config = dict(
    d_model=512,
    n_head=8,
    n_kv_head=2,
    d_mlp=1536,
    vocab_size=16384,
    parallel_block=False,
    init='uniform',
    init_std_o=0.0,
    optimizer='muon_variant',
    weight_decay=0.018,
    schedule='wsd',
    decay_fraction=1.0,
    final_lr_fraction=0.02,
    batch_tokens=65536,
)
MLP neurons of a small language model. Each row is named by its layer, matrix (up: input weights) and neuron, and shows model dimensions 202-329. Each number is 500 + 40 x the weight over its row's rms, rounded and kept within 0 to 999. Numbers have three digits each.
After each neuron's rows is what it responds to, as a language model described it from the Wikipedia text at the highest values.

L2.up713:470537412519471501502492492474517463524574481486520603585497507521508556472450485555501485494487497473483567512498508522473513451513557500477544576524541481517481500475421551499467506484482460515451566516499456500474475556451504436500506450498567466445579480492489487574455493537508471468515507451543486511401518498481584480549543449511492446511522476514477512532532456531443561424425
Description: Word-initial stem fragments

L5.up1481:481487431509535564472541513547546509477516573488449462504519480523592576427572564489526526443513508548476534498485545441514586456519471462525537470471480489493501523471507551400565467403480485564581573535463484482535408537574491559508544495506492517520516524494536495463534529481499459454452491534476493527489469491517459462454575572473494503486505415488524573563516527474543503450482
Description: Mid-word fragments after articles

L4.up454:481535482506465428488531509445473480513433457492497499447481491471551493450504494512470560511483483451428517470446444549502515484469518432548457490512500505442470547486467518567438448518555500480530455557524513452523508493504575473462532552493430491514435514475419524498442546483484471523562500494546547519491546491531475476493513428562476492489502473490491551540476476537528537493482
Description: Date/place connector tokens

L2.up1291:474481559515507453471532528509419462503495531501458575468501415543571562547433510590545519486434432489482480515494565555533441540433495514511490509517493502514500523452536516533504521415522530524464442539548523457506519548443482554500475501471505520521507480506527493480468470540550566462525475544446495522524574489530519541475493480464511515427492522510482558468488630502515491520512
Description: Structured-text fragments, diffuse

L4.up297:483531421517517458430519480422507510449530458536498507518526545546552486612570489543449514507481495515508490533502499488488494518509483455522464558513484462499474447455502554531552569582521496516533570505486469438485575518519438510490540468494455480510501529472525532463479568543554540469480491457511550527438415473503482528500529501500520468510515513510485518529519486472531615539465
Description: Mid-word fragments

L2.up98:492506416492437459523487463506444513492509535498419526540584489422503446520465511533505467534561441397527465557596494522512502559551510457497497497517636513505586621553502449549486480546435509556517508409572506565484524491497457523498459493531433473555463531580521510462529494540473578424459535469478526497502453424505503540445464457535535406465553570531531540454527524517545470499528
Description: Sports tables and results

L4.up743:535546527468505476556558487469491504469504534481535448446527525551440594491493514557566492512538556448530470519498374543426591447523483435402572521534522466494501517518511455554513422480535456485512429545458469470492538488489520465478521477462463556542477464462506475433479447472504478488490466535484490500521510456475447542507496439514474497462500593492464498551514466517459550526415
Description: Ranges, tables, heading fragments

L2.up1293:510520533485488516492475480506539445484534471484543492513512523524566539597440530489553538503459502491467530516488469493523529535508542523485488516542477565556465486475455559530471428526490528446514448490507540407564519528515502489526491492525478513440538448490484514457517518482523551497551519485508483486501533435432544531475458473491491473530505432467420456492473517513543462478457
Description: Field separators in tables

L2.up1175:495541468509494555540471462424537490516591471510455541509575514500477475513502580537505417556475508470565539492459440445473474508444488493528538534472420509546482494479477406547561446521517515485480559515485497508525520503477496504434494460577454411485524540458505543496504462574467440539444484511521481529467433499468497410477532579474433491481475527482524432516446502544503521600484
Description: Before a bare verb

L5.up496:505410587504505454499521454480527564516519484535488540548471499539469562458530585543514485465493558503473489579481404547544496511504524453507601563487440435529510512513503506561466531473474532533543485543461514493538491462500525506489495485535429451515540498451466493519475418449463487478519518505502467538450542534514425519506531420470551497425521426509475476498505560498568453544506
Description: Table cell values

L4.up391:461569482508557476491484522490439472585537516515504549579525504449560446491476535456455532523475463521499530509597452499556554533488489501565498470442552519503565481531450488483422505487469473557549516551435532502559615416535504537469483473538474436554508456499469484489533492447533530581481526477481459488506464496502541519519470499519457467495584485493484518464470507486496513557451
Description: Prepositions after word endings

L4.up1249:414490489490468489496542484421553531489487454514543447522590550548441452467451453497487519430501487503510500479513488526536507512522432427481457453516501475491485550549585468546508496539504482515504506540474493535479542522514493474502470539560493509506529481490540492526539459514546484505525532546465529509489455517498514494563470485509475466447468476520471518458510426509429404525506
Description: Leading number digits

L5.up1137:476475511508511503468529538536547528520546426436503453523493533491500497543469500599516539527439529530473519485498509490545569438494478402508517454476535497486480490507478400498505446535526558564461492586539532479498476477487435510498470490487547493516498484423497537468501513465509470464501511495559493517461399471483481523508406551485538485421481476499515533423573533513486504438417
Description: Table cell separators after numbers

L5.up212:516518462510524479483498412496461462547532472444532522482443452466445499547451546507417439472448468502517553484586461442429446481452477410534523575516511572477483497520434540508451480469418535473473539510507440477544525506424503512484517470453554484472496503513491467514567483448592552456524479422571530450522463496469462463495507475476493554465493502553512542416524536476499540498453
Description: Phrase-linking function words

L5.up682:552462498531487525493465457489508574467536488460460509436531501480531431518525437449519497554515495458436521552504435529530555522568455497511461524466519509446512533499465482558407489513479417563524521488551512593479513476432471519517557531443514433521481528518452442498479576444481562519516454510473522521447554510407533463537522456500570489531512521534509472569504533480507511436505
Description: Year digit after dates